Weights of a small GPT-style language model, trained from scratch on English Wikipedia: vocabulary 8192, RMSNorm before each block.
MLP neurons of a small language model. Each row is named by its layer, matrix (down: output weights) and neuron, and shows model dimensions 128-255. Each number is 500 + 25 x the weight over its row's rms, rounded and kept within 0 to 999. Numbers have three digits each. A neuron's up and down rows have the sign that makes its largest values positive.
A block is one neuron, or neurons of one layer that tend to fire together. After each block is what it responds to, as a language model described it from the Wikipedia text at the highest values.

L16.down116:514477564473479489528495487450475519527501476488493484490457546530485513528478533482516496492513481511517504480472515492464504509483467513470487453444438525466514575512508520514500490494496485488503525450562482499515520516490528520504532492492513500494443511477533484507475481532511475481454469485521509490536465472471539507505510505495517487499505519503540474498501502510479466474494
L16.down433:489466555574471492509483528451514492469494486517478457523542516541503512555516566490452513435517529539472512529487482496501476490513464451458485493465504463452541510498502495502508502502475502514521492471510520507505488468456471515485537508482534518485499480485512526477541462499485502513502481497531512512455502485510518476452490539517473487502462526506502460532536478510507434530492
L16.down548:511485474515469497530562528491503528479496498533487474559468485521477507504462514500486502498483474438507465501484539537501449517558485472504526525466495507481502519507501534503535498561481468498527528493516505436510454513476541504481482461487447509456477502484525517466478468479521486512527510489533495497488520505503501480513457453495476482529499509485519516534480523503451476471555
L16.down923:462469503516459490510517544437511532496506486515492469517508485528477502516504533493449477511472479464499481498540479541533439505539472486501500525461534490468481507474495490531527512503476474527496519498478525457503467521517529502448486501523462540486507496465514465467524464486538478516546524477503518490528506482497504475443496488503502511505528493492537460521505491461460496444547
Responds to: Tokens that complete a plural or group subject before its verb, such as the plural -s in doctors and nominees, they, people, and joining two names.

L16.down181:532488496494492535520499528534506506543496533512492497538513492457488507549515521529536491473477533479525474505505532509509519475532499513502463482543530466501495492512509506512516518472499491509461509492499508518517527542509493489506483508500480518473505493529492500524524493511520500497474519482478484542468509511525494508478493524501491494498475488468522553460457485466512515521488
L16.down249:463510494482506519449491526508474513495495492468530509496511483503473513518530451509508542525487481503543480507479478517494479475480462526450563487489558463488506482546494539532512497460499495468513523504509494508506502500519488498493537468494504502509506494540458525465504523491556489508483499499507479514511519539506466490493553500455496449514480504527490495488518493461485489493567
L16.down675:465461486470520498481540527487462516571529488510469524474506486514514492518509520480506504489491544505508534493499512530506458494468527473500502489471514538487503451480474528519500513502495490495474468558485491524562471478501465518484527543499471460505522486525500493513528480525546497526478503467504503519530486514505523506454475484468511550516496515523461520540509472512505547529506
L16.down994:499503519521516538490473495533506505521460465465504497506528511498469497471506486505497539478527497487540490517448485508513505534555497515500461454474523524509472498493484498480523540528521493513482513509515474540496485502509528469527528558465484507510462530508503474495485498471531497472508463479549482493505530579476530543547436507474482443473490499487514510542547508502496511485503
Responds to: The first digit "1" of a year or century number, especially after "early", "between", "the" in historical building text (1700s, 19th, 1856); weaker on story verbs.

L7.down897:464512501533475498498501465509520470527525488506500466492492489550459495532496499529481520511516473500469516476508525504520518505521527474495440517471514515538476539477492505482547504488479468492493486491511464480488507525504498553498492442518546488509504485484493524488530507476490504485535491503505524511542543497495490506499504508492525495494494517465474469523488472491503511512446
Responds to: Mixed: "she/She" in biographies, unit abbreviations after numbers (cm, km, mi), and life-event or family words (Born, Died, father, children).

L16.down110:507491435547490483468488489474482490462462507526463512526434495524494515489500505466474535511481522532560467544503501531485489463501522465496531498510495474529506468502505478493512456512532485468511515497449503531506526494481506500484498478529472524549546491479519445486477504481517522470489527505483492501532486520509519456523496521517472478479468522511528552499516488544529519494482
L16.down322:513464442558515466474514526514501530525508541520488476492491537524486491518518529481545504541523514485501511482480467529496497488499491511502523502529536481514497518519486449479482507462517499501514542521501520511537503512466479485528513462514497492500500479506495498528547528485487485525493464515464518539466497473524467454485459488508539494493540512472495518469499485488496515487521
L16.down665:511483480488489545573488479537555517476504535503509517503520501473489506519531516470441490530508497486480526524510505500529498463525485484446502504518490514483488491464459480459507470464500511493516545460504501482520519544480464430468494480490529523462543469512505443507490500514494523475538496521453514512446496541489482521529503490444491495547482472507549510455496496483528480476505
L16.down924:500504483537483508510462452510504486530495521523525514544508528546477481518524535466468519476507499495460486504470506540493515487494517538547492478511458514501539492481474488461528520467493502490540505536500497473491499502472468495486508477481540533498496484492503501484514531511486496496513472454557489453513502489481532507507529461454507485489467484486460502488492483479470506497520
Responds to: Mostly "born" opening a biography lead's parenthesis (Name (born 19 May...), also year digits, "in" before a year, and sentence-initial He/She.

L12.down58:481525500433494523498488470523493512520488524503513499459548508467506490499524520512489542542537476493454501458450500516503504533472518509525451492506506494514498491501488498490497508480545498468511524485481473497489530499497486516524499504502494447540492482541491479494508471543492511518499504489502511538480479474431481500487503489532492483510466510467519485489446504465519506492510
L12.down568:472494484502512482500518517532470545515456500520503477491501487519500504503475504466511512527523500521476542519559486513523499529485537469504481466484501514490448554468486504492506483488498486510504497464508471484503474479487484544503456469495510539508532503512524535508460474511508497496534494480545523557489493516481468495486464515449528464487520523515476531483545519510484452490505
L12.down992:501544501478491531547509514518483476498514529490514501483528471493518490496498517477538502512469500529477509473486499492488512514517524506509465478536543503497498511507504503459466498529493486509514499499538488494517485503550495500485498531506469455519535510520537503469466495486530495490494468528482465550479497501503499485507490498507497466527440475540475464524467496498487534447499
L12.down1009:506512526492480490504479535471495486487498493474485508514467465442482474473472495502486464504497485492414493501497533487475494497486529461515461492473493474477471475476513495483517476552505458488480451498540493480506535517520489520457480480501500493527493533484521506424514463540478494530501493525543508555500554517497452493506511468532483504484483518523502479527482446479545538499527
Responds to: Final pieces or whole words completing a noun, often abstract and followed by "of", like recruit-ment, cour-age, absence, length.

L16.down146:472512514540516507507477545536523488458464447539448518497484537502485469521507511475489511483498536460508474502488527497461490489523526498490502503518505556502528512521473493495531553521474468474509506466502526486523473487496530511528515480473519508446513501467487499516499543533486471500511490476492498515501556473485481481479466463486543479516508549506501481505534502531479482526489
L16.down353:512513555538464486482482482496497480489474446514506493486525519502514498531515554490531503496483493483504520471498475529487519495512466486501522490558506470501522509539506506514496480486491478478465497494510487472469477473469520510515452502452529465480447514486509495506534457518480479498547522569485515523508470511465504511472504521502562516512543504509474485488506481540466509502465
L16.down817:519502486495493488526513490505517478501449524544510546495491448455495462469446442472506488475514506499468484497519508533479596494522515454533484492499495481469461546489556490448528495477479460503489451475541488468520503534460523537502466497494480521485522529514533493523495534492509446510484540500461515444543467449501484527534519519480505506524508549480561522483495522472483525534488
L16.down865:532522477471501483524464439487532431508506470504503497518484463509473481465494422546522509529487499481455503463494491497517518495558503542500491505516484480541483513494522491478529500503445475503505482503530505490493505509531477497533486497509509490493487484500471482534505493474517464538519498468526516486517496495486516492492490470510506490539481509465436455530499529512490498485494
Responds to: Fires on the head noun or final word-piece completing a noun phrase, often after "the", "a" or an adjective, as in cliffs, foundation, wall, porch, way.

L16.down328:519492507508503513487499489585534493538484484521469530506510537477456515555502531547504479509509514485537510520504517462512486520514484490504488500469523477496533497500491511487513458504477537532521550486518494512494469465533566432512522533479489478447487522462513510550457492479495531537502464485468477503521507534475507528506442507486505483461515542527452539515437536503530486508507
L16.down361:520512488454499483531519519472527441529486499491480485480507490533454518487472516569474490515505525501498499523520475524485518524520497489533502436518483498548475431504553539515479451467495504511426497515508517477523464518515510475497504556489512511499462476478467511487473468497515479489471464485530466503574511543491536508470488481458534489532520497500549518495470524505476527523517
L16.down421:526505488481543493496508521495494491501509489532450487520473520526489489543491532535508523514488544443483505497496492564572492483499537495485530463546512519494478437498497534525559469482492507486461548527541511523549483526501535473539475503487486494475522487481541478531483456471543503483493476452485509492513470501483548555520443518522516478476500522475522512473508524507509518488512
L16.down957:497518497499495501551525469488517485512522477531525514512502498553504494516520553523471537492494511501495558504538529488522473487500506497498535516462501490500475493477490482551481499493486521514517514537497550483497470542501495471475516518494472498493514517523495481524491482455509527482486484490494472468546506495509507526499487501475458519465441503477513473552496532462502490491532
Responds to: Words that introduce a name or a next list item, e.g. called, known as, literally, nicknamed, now officially, and commas or and in lists.

L12.down31:506517495451480498478491497484499518519522486477475506492514534512449499483518545554554482508479497501434458528489505487505494424495487497522501493509484485504540469534488517493494459505514503513549540462552561557483487531500474450507488505471471476462493492473551508477483466518523496494515523467482503513538488494531494539547560516515531515521515505522465495504470486456526478485496
L12.down279:533493511499497509499478522517486478525541488529511530490509493522489492469492447487505532469528519433465491503517530469527533458451488496490496522524495497514485533525473500494567529461492494537503484489522500525476527444470504485492507476545474508481491546510495489487484516494504499520506503527552523539507507497525492519472445488477529525518526513539494473516448509480495530476457
L12.down297:468485489510574448509458460485487499513526466495520492506458525541520484501529442465463528474459514498526503427496467513536509458507521492471455503486505530472498518486454456466532533496530485482485521498498467453466509508453520518499492498476502493478490505498500504510491525450492539488513523481528488530488529480503476486499529519481495498520510504502479502489485487504502509472492
L12.down919:474545493496498519524540516503470522503513518467482512514459498463484478534461554539457481521516515497492491511484513466488508489499517445509514522549473520495491518475527533500524488539522515483484486503484467542494503493493491526466546524489478522498519532520498518511510492471520489503505484495531524508470480450515499500468572501503492506440479490562494483505522492484487490518484
Responds to: Second word pieces right after a short opening fragment, especially after "Em" (Em-ma, Em-ir-ates, Em-ig-rant), plus table pipes and cells.

L12.down104:490509496485544500581507520508524491519550480504521461496487488553486437445483483489527479538519529515513488500501526510517492491484505530482562512485489545513561515518511507420520501499511513544472480470483475501515489517511515538500479470531450475507494533471479516524492449479490489499486472488497508473511531517502505477491531534500511475539514499533496538478491477488504510503492
L12.down397:506491502503474492510504498482521473536517570530451508486482518507517572485505477501473528466493510551470481523497482498456499502534488504520492520535520494495507496487502495452487531513474512504497521562517542474483528501559489486501475494538511521547441490487513467488513501466494482548478510506482509529490503499533520476524467505506518494485489511500478526500514503546499465495498
L12.down563:513496496494470495523530520475533475497518463477552491507507505502525515466513468464511495518514517483496455490511482531503512477493485501477547462548534495482509515485495499491544493490496510501487484476533503485496487488489502503483494484504554495536506513521474483497505481473520521491494534492460517514510497505554470484524506492472469521501532479508514493441481497495473453486488
L12.down860:481492490461515530498529516514516509524523475487521481484516501529532465490481450543477535465466555483537505486510487484520477481528495457485501470494512495495466485509474527489541512503471501533496489532503464482510527527474527494498516550518507513530515505536504483513530526465516519480501519545500520519508521514507462456488531509477482493500516453498495543474488508527530501506461
Responds to: First digit of the day number right after a month name in written dates (May 1, October 18, April 23); weaker cases are mid-word pieces such as bu in Nobutatsu or ick in Ticket.

L12.down29:527480518465483494476479462501469516509495544519519529536561523502488492517485541501507499472491477498510492496489495468567492477558538488511476521466512523477571491526461492478452495480456513518493516487524514508501456549508504468504514459469494464472498498478530481483539473506477500511507494471511489481546443510476492510517434489477490536507483460495515538460499454539505493492544
L12.down185:497480495469495488501493522521491523474497498533526513512532490527499516522542542487479492495461476509585513529521491460533433528504506520497495496515439501487516518507493516550480469525489503440491496473488513473521518512528507482485512528478520551481503505493483492527504506486474539507495517518519503561452507478529524492506520475459542506431488459457533486477476500513498497532556
L12.down668:507490510526475524521503460518482527473501508508492511537533514515491501507476495527518459473496510478528500475499499495470521486501498476501500498528494507523519488468408463495483522478497500499486507489520483514527498515530467425490500480503500478504465488473521505504475512503511519507483482502500440499495497549551531524501537498475509478464466474493481519509576511421515514500491
L12.down988:525496513487535491533466504485484557534495520463530539479559505530480485507495475488484512519492508523500498490484465489506454521530470503500470475499498521481464539517454553507461513495496521507540534473518530489504516566527480478520459494501517519537495500485485489501525530478516500459497499520474450529488465527485435513509487539470499504496501495520511517490470530462507503507483
Responds to: Commas and conjunctions (and, or, &) that come right after an item in a list or coordinated pair, such as "novels, and" or "Naresuan and Mingyi".

L16.down410:540488493474491516519512465522510513504472463514524499498481489480480533461484530488514453484472441497486473524501537542515471525504488469504474482438447473508523477514529499478515528470469515496524516474478512486522501504507548479486522521509501537453467472501495505480503512489503476505477501507509506520528488522545540539504459499492456476456477506473523491530504533517495502533458
L16.down543:516472534531465519567474504525516498486498441524491524484456463534479510481477485490496478451506449538479468511515492472505485498469488469517482493459522509505483458511554551478519496493470522525557505480498472488506511509510483492507521526494484538425534491471516504490510491478500484491505455481524521512504510517580468508512477473465501506495480495499564481502483520533525551524475
L16.down775:557501541518479514508553487502507517501512488507500516509496498437483519499507477513436480516472462496484488498482572527457464503470516486488485486449444490512521484477544490506528507508483502530526527499518499516504526487521534500498532531514533502450482498455526515475491470509456497523510519521501492515485507512540529486482483457485495490487492513442560511517476515479492473517513
L16.down868:539472516475514473519523472522515503544492480528510520511513515475462538476463526524505440486472461482519472516504528523491475533489464508518491467435488465488503492504534493470523522474464523530537539469475479481491489520498515454521524529511509536454489472472488525494514521517482497518502512502525518534516464523538531539487477475522424455483504529466511524512480551515481503531485
Responds to: Closing pipe or semicolon delimiter at the end of a Wikipedia table row, just before the line break, e.g. "Images |", "182 |", "Pts;".

L7.down871:540519471476495519520524488525464495504463494461473504514510536506503499457489512455480466552495552510516449470541511529506531481547499467478526512464499505542496484507521499538498520488464506513486519537527549502495523498501502517525476497525521499495486542547543472514481487498465486481494447473533504494538474507482447494516491513455443455550491539546558534532519506528473493482478
Responds to: Short word pieces inside longer names or words, such as McCle-an, Schwe-itz-er, fo-il-s, plus hyphens after number words (Sixty-one, one-handed, ten-book).

L16.down40:482484517513499511492495502515506488474476499541499472486493512510512457520522501488480507543485491468476508487517511452514522501506530523527498452485462499512521541533477457454548536460472498517522509495496492464540480449499513499478498448482500451444502511540466487494486491524472513516471509468476486531480490452474519506469479512552504500492520474525553449497510510485485475485516
L16.down417:494502531530504463552484495501543495547475507498525463494498487517520471498529508471500501494499480472491469514499517537517508506475484478503520470480495527482506506517498478470483491493485487529540480530487489489542479482488497541483481470482506506527489472502469518535532505498506487516511544490526488457505496509503564493501494525524503501480542481541492510547518505511472444483501
L16.down556:501485493525525443557551477525526491477490457502493515476516518516515498439505471486590475498508503515505465466504474530481476521489528523490520508478441534505514531534492507454504495497494525504474521485515505508519480493503510509535522493531467498460508464489483441520498523465530504528557506523504498552470500507511514512578501508500501497517470498487508526478483517522453538521524
L16.down975:491492518502510513515479489504501503494497511499504505492527443501505482497437481499492494488496487512484516491532470502509501495492479520505499498465457480473485482477493494511486531500498491500496524484500503494506475473504519506529446491467513531462516513551517517489543518483440475505522507477502527505454513484468489441514485515521481496491517482499484496554482497519488488501458
Responds to: Second word-piece inside capitalized proper names and titles, often in tables and lists, such as Mo-ods, Dri-ggs, Lu-mber-ton.

L12.down373:532473561487493511495490517520483491493477457507520449476497501500506514507531511470471498494484518477502501484514498504527502483497522524521477456505529514496511482515525494503512546501528459504487521520488537481494481511455503496510541522455453495524502503476520459491461514486483492488513507471468450523472510510488512469455490493471548483554494483499545517481444532482507487483485
L12.down713:536483474520506459476527500506486479510459470490491521521467513522499535491488439517491451472498455556488470448456489490500522475490525504512509503529497508511479489483505498541489519475533476528509482529501475533478480515492499478496457526473513484478535524539484532515511499529531523512525499522498488505482490463479507462494508518548481512470512535495521516507475520534445506460500
L12.down717:516555486511499483473508528522545499493488494526513489501490473462485503534561523524484483469501476517512515486482475440464514527468488500528501503481494524535497504501488469502476526530508494534474462473457491511490475525520505489482479519458503501467467528504525489488512501513448531499501511507465544495501537536445483460490526484461478490508465495442507514526448492538487522493527
L12.down797:535493502488501493468502464522561523532510549500499502461483471427486511501504509533482523482516484501494505510499551509514474475461481521521523501494497506519534482488471503492494539460531456506473489464478499494477502447510518439481453482495472523463501499525485468531469462496492463493521502492449509499484500551464478576520470526498509503490480457505501496506477499539502546473527
Responds to: The word "of" in partitive phrases, mostly after "one" (one of the, five of which, any of his), plus weak hits on linking verbs like was/became.

L7.down923:469513466551539490476493513518473528528472472526530493507494525499517537515508484488500459482515554485507488473504457471496495533499504492510467510483498467499505464497538536544513526484477495474493531509470476520493462511498508494489533517471487517533513508482467513529478517514489498525452453493483518524453552470531497501479511478533510521563435471494493504472477481535439505500517
Responds to: Function tokens opening a new clause or list item right after a comma or period, mostly "and", also "to", opening quotes, "I".

L12.down334:484504457497489540508499471491487509501502482515491475480488498523450506500508576514497498500506489462527479461507527479509538530525492520442474474489530481466514474450516493520533517501483477506508500500495498511495476530522493474483519523512492500506492478503528513499537504524472505472516494530520519513514492495504502519441527489496530513501512509502530531510482522446489498513557
L12.down439:514496479495544548458500537503501482501527526541516482511468504482505494476506550487513476495481470511508472490507536491469512487508504532473523482484490525468502465504494489530484482519464450474486480475519486463558463530511498562528538502525474556469470478486523529500496539475464521491487485518533530507514550448469468511482503475495495487519507517554516518497505464532519472456511
L12.down476:559501477496520538477490502489517529489474509529514521511523494492476481523519513489518493542510462521480489528510462471480472541536520486497478513462510481511532529532498520521488478498482495518530519474486505485543490525454494537508536513527561480456457455468516514512511476483463503536494456469546503510494468524497525490444504504521490547483482477496520487535471506489469503488501
L12.down511:494484535522520498497565563467515536531503527492498503467481533496482502500491481513469542490529501477525494514456482471526492509500504508519506506519500537508538524542517513450508501549447486523540518494502457460493521506468472512445531501506498479514526495535535493488525510486509534451499517527460507530508554496512488482448508492533462490485513527463474500509481503578555434523503
Responds to: Final word pieces completing plural nouns for groups of people, like us-ers, research-ers, prosecut-ors, plus whole words such as members, officer, individuals; also percent signs in demographic statistics.

L12.down413:535500481477513515519493481538499492494522522511489509482511503482480479487523521539535504494462462493462493462449523534475522516471474478536547518495449484463488487482528481482460482517544514476498532456491485573508507488525486501534494511539523526496505518552532511473443504492514502508517503525504474479511502516505497515450458493528496493490477526493469513475442501489480505496507
L12.down771:531485476518520526537498505507546472498486475519533462513504479528505531535497506486507521494526509549515465506478468469531513490506523483529521474527473498518552490509495504482478529483497519487483496524458484507511457477455501539492523487508528488542514532465478486521483532472493543521488509510494524517496531489499489482502505452492521507448510532501524467504537481483503491496535
L12.down840:496516465466510533526514524508456538481452471498532512503524522481495516468522505510491502563489509474453525531493527524502501527520488490496512507503474488527503481488512488477456503479542485505503576444521516491447482536497495490513541479502478525536510475510478494510532534490480507513437535549501530486526508470486507463500581505526476500496503471522525517537472497520544494527497
L12.down995:493510545472530506492532491501523504503499475474502542510525516534523471511463476497520557517471526496548504519501509517474501521527482519475497535487460479490497519527498544504510544482517541467470500509451494488541502529470498480532534507529501476486470492487488523521511502527511512490475501522479453494473507503523480503509440476502481479525512492505512510426514492516495472516518
Responds to: "born" right after a full name and open parenthesis in biography openings, e.g. Bernard Quainoo (born 1 February; weaker on "was born", dash or colon before dates/numbers.

L7.down888:527481498520491549469494576514539509499519504514483513492500530479496517464471486495512471526506509500506519551494535490479506467529503482530490478437477505483481480505508522442531480527500541483527503501516490501525483498445507534527515490544498486496477507528481517519497455487503476495434441537517498507473511509526440508500518489508473502514488491471502524478491505470560471468477
Responds to: Mostly also after is/was, or and after a comma, that continues a statement, plus similar words like therefore, likely, ultimately, and scattered mid-word pieces.

L12.down143:465504437488518510562501511498518472484489531537535491467528487508490488472507558516487474511504506443491508491510498499513531543492494504510541489506516547487485515471501514488433522505516498532507515490500505516542498517538485511447540508538497553458474484529472507512501508462516439510506504495515480496492496495464506514495462490507490500484447504452532502495495536451487498544552
L12.down337:457515517515512502502486487494526456489511491526510476501534489491498518468460502491501483512504447496523450478492511500439472488480513516511494495497458532494491502473445507512532521516490481503510524502510471517506504505523492425475514515529493514478518496463523494507466498466511506512536473522500478520466516530484533489549468482483517497504483480513539494495517522523460513540512
L12.down742:488498544532461463503474524501462504559461513477519502505468511545471463454505483504512502515490486463481518496471499499534489520505511479499493477531499532487539536484529498454548526483519479489506498525549479544505515504481432464507502514547502521492507486537474521490479530490564488487502512490535490491514504507514519537526458485466482545499501488435537470522527515505482518528531
L12.down847:480511484510498508479499485486504481503502529548500537496513515492507489488478537483493502476501488491491528531484501509518515489486508509525501453527500517513534506462492484481472498487500458506506555502577501476564491491513484357503477510529469491495519475496483503505472475486508486520493491493497474512532507510475492482564494441489513496534484505467530525483522493513537493468508
Responds to: Prepositions right after a noun, especially "for" or "of" inside institution names (Institute for, School of, Center for), plus ordinary uses (emphasis on, fit for).

L12.down12:496461503511510500494517483517527487530474541471536494478509476483492451493493483494494490540533501504433514499499492475498485523526477498477456485526512482555472476508495509525477469494522549537567473516534495487543561504549522526509491477478529509472483485536478484509537493513521500501469469496456495509511460498481529476464481494541510503491526482528472462478498523515540491487496
L12.down474:530522499468503513493512507511519496503478461527548517542490496480507510476465480494491491506500521523464518503504495476508473511562508521515498488495507483470500493493528495511505517503456513530550488484533512496458556480487559469497495526497510508519502461475487491512507543534512506515516511484550473523541458494484548467463476496507473492546501470499516505502519518525488510496513
L12.down537:454490477503524483517488516521494544454541490517503488511537482480512498487508516523532497489488490498530514495515507493503507518510466519495506554522520461502535534541455491489499486484489532490474462537513474485479488471477514505488489493484515513522557522527487477523524516444484500512498513445490481493481519497495502535459500489507503505497538554534493502486514504550521453517500
L12.down785:490510485507542520480464526545491487500531541501515443507490510453473530486520510548523489484538487479525497535485521515501455517436487522495427493509521523464464496485477469469485480520494506483466521465561487490533479500474479517549548486535561488513475508506507518525500507500499528522484530543466483519525497464501533491476499518562512491517494494521473500516572505464480523482487
Responds to: Final subword piece that completes a word split into tokens, across any topic, such as drugst-ore, Singap-ore, mandra-ke, counter-att-ack.

L16.down49:530511478488489429494514510525476495511542466483456478555486477483515530514486481515514466493490498497472511542471536468476467503485512499509508490523545468459491513517496499435525498537515492545499537506565502501506470481513507479494494496528519467463465488447450500506512484470489492491446498503530502488525535493509513513517509496480528521478499528511489539507468495491478441516481
L16.down177:453480491515527455507485498527465474526491494477449493487513518510489463528471501527521468490519495492480496534519541488507487536511554521527548508477485504515491511506496478508520557504512533517511495504533505485490490486495494504526471474502506475463490487469490514490481486480492469468509522483495523492554490494488493515508520513505531493516457539479499484515501553520494509509487
L16.down388:466449457473527513460533532461518504476517475459522460476512490480471492488461519475505525532484465492515525498523552553513489507501500476468525461488463512487514491492498510502451507531520461508495527450495518513489453525462499468521546520495493462476513480524501490536482533507494506449558492514488494491480519507462473491519568542482545503544478517522520513502500529509508511464536
L16.down938:487485496540463522457495474542531472535491523516500465527540495554539507542529438476518537483564521492468494521521481505520486547532528496502496495484530438473431501475470523472489507488509435490497493507533462513516495509492534505542474512491473520470485518538463480494508486534519531537456507531472481512525517489504494536477494479507510507563523515508527506496454476500488515497560
Responds to: Opening pieces of words split into several tokens, mostly al- and pur- (along, also, altered, purposes), plus others like minor-ity, re-ven-ge.

L16.down51:516469492531506490442481461520464477532542502464466504494455495533491480553502492485511489503544525485484518524514552518528506496542496535504537479518568511482482529502463489516539505520500515556520486447504510489495497510503483549542477564504525529512501505544511486514466520459505490491501524502485497519506447478563502464513479480528496499514481547540469460514483530536528482491495
L16.down366:488496471552549494480536552482517523502522535519461504465521505521492452531550512475551502520540500509524490521497476493486453506481484498507485525472515475480514485505463445494506487499515486491473487561526485477529468471520491462513503418476488512520500481489503519468541477498485472473533468502478459515474484517530501458538467491505512514477563510535446483497492474493493460450502
L16.down582:564461486497520495511486516506508467460499479470494504504485500506543522509501517501508467529488478525460517544520546521518460520478522481523456489492500523535510497502500517512477491520485494519457521490479524523510497470533491490513507516546461535526506509479501468455460494474514553498497484503502518563513478516542520498511516523498463475528466476516486512519438491490497448493540
L16.down612:503510487522540512525462530492508547489495476492505505519496451481510514472467504481501463517490487496489498534501515505488575504448539510529500520511486473551502518595494494507544505522496541480469496453527479482500497517545507533513503492467470514502445468541484530507514461525514504491519468517500480495475463462512507504499559496502545490512512516501467485503488479510479498505500
Responds to: Auxiliary verbs (was, were, been, had) right after a long subject phrase, expecting a participle; also possessives his/their, and word-start pieces like en.

L12.down191:498511511525511505458462522492503482477474470468525458519512491528504475485511499507536514502470490515480548508506458485526461485479491490517539484494519555515494501535492501514543506497477520493503466490479500519491465493498475490483508515433516471489491512483473492506480521464520518537503496492492515444493509514515499500516525496443523490491485519491515513549486513501504450503493
L12.down586:510487501536509513515485467492515537515501513489459490493486542496512561467526516502528486504508557523517494527503504509514460474523529471505518469520470525500481533504520497529472455538514555476495537421463478533488508522491505508523490475472457455480481487496496489481500486518466532532521512532492503496544549459528508444532529478497504471451484510541485471471480482508518482446458
L12.down748:508507479497469509452558484500500479493490503551510530485509512514496460516512490502510526494496511499481483504497504579506511472530525505456488535486475521509500498508505509471489456452477517502495502543528528529464520533448487510520472476448517517516505551459488498486514533486473531498518486499547521505483489480534470502488576494549487444533459508478506571487490486472545513511511
L12.down1005:504518533478512450504490479499547483524464503441500556481496533484453482483478479447502464509553510509473497477535492537494476542534527525516468446508494502480438492520513495528503417546562489471498527504542497501506523518466448518507535509504464490553474500488480531528467516509498496468510481495481517495452506489511472520533530488513492486476526516476477505489531500489488531489546
Responds to: Fires on the syllable al/Al at the start of words and names (Almodóvar, Alcatraz, alternate, altered); weaker on "under" and El.

L7.down424:517484488478521485533509482528459499516462497492483498475492469543501449470487490533527491514523490498461480471446524444548511497528490487517497509528517523516521498499497478510541473451494447485517450519486487517528511469504514512488494467506500434520476451481525549509504465495531494512526514483497493535479525505463497455479471487494492543533460501495493521461473488484505547484528
Responds to: Subject pronouns (They, He, It, he) opening a clause, usually right after a period or "that/where", naming an earlier entity; also plural -s endings.

L16.down337:473512499481515529490495532498516486531494526542520525485512521481527529503498525476455495497508514497505512481497504503501500505487496477499489473517519520465531497480489494487536512487515502488506535511520503498514504498507466421504504481508480484493505517497489509480483471535486506473472500498512498494491492523519489462541512510481502472465481516470518515462540517476543480465531
L16.down711:549533498467555514499503515482502509506533511493495524483514508517498516468477512496507483507497488438526544495501505466519561525492479464508474497515501515491516522473541501479501472512493472504516457470468490496505528445501496472472500478525477504522513478464496486500546483500509454484513476504534490449535473499528494490497530507543485479487495477493500483516497533546505485489509
L16.down941:527509450522511493494484529489494498491517514492511501471528487540489474464476482458492507487477471489491505545512498500516495500505506473495503461520501565473528517524480547522477479466505493497442487532492499507501487469549492507541537488505484522510489490502493502453553481464532497508495483492479468508503465486558512493481464513466490485482473510416513499489494500521511519481492
L16.down978:502523481531504465525487494509494488468452484509547454483504464518526476546504529472484547530481485511556489474490495486500475499504473458476499464434505512513550491515516538530523520495487509483475516488463494490459478516513454479505503464478555510456497488459478507479489486510483504483517476459448476487497458491467476459505509497509471480492467540487489501490490514506477474505570
Responds to: Prepositions and similar function words (of, in, on, to, at) right before a noun phrase or number, e.g. 25.4% of the vote.

L7.down65:478497543486521512475516457495531484467505472527482538508516535500524472509499500496516502556472503438470513507466512479478486486530511525541500538461522518483490463501484484542517485521489515464514536484519485468495477527505487487487474476559484518451487496462576475495488456553551446486486480456463495506489468509481449555501515505472493474502486496514518485525507548507526483433479
Responds to: Mostly "about" introducing a topic after words of concern, doubt or talk (concern about, warn about, rumors about), plus weaker of/for/in/regarding after nouns.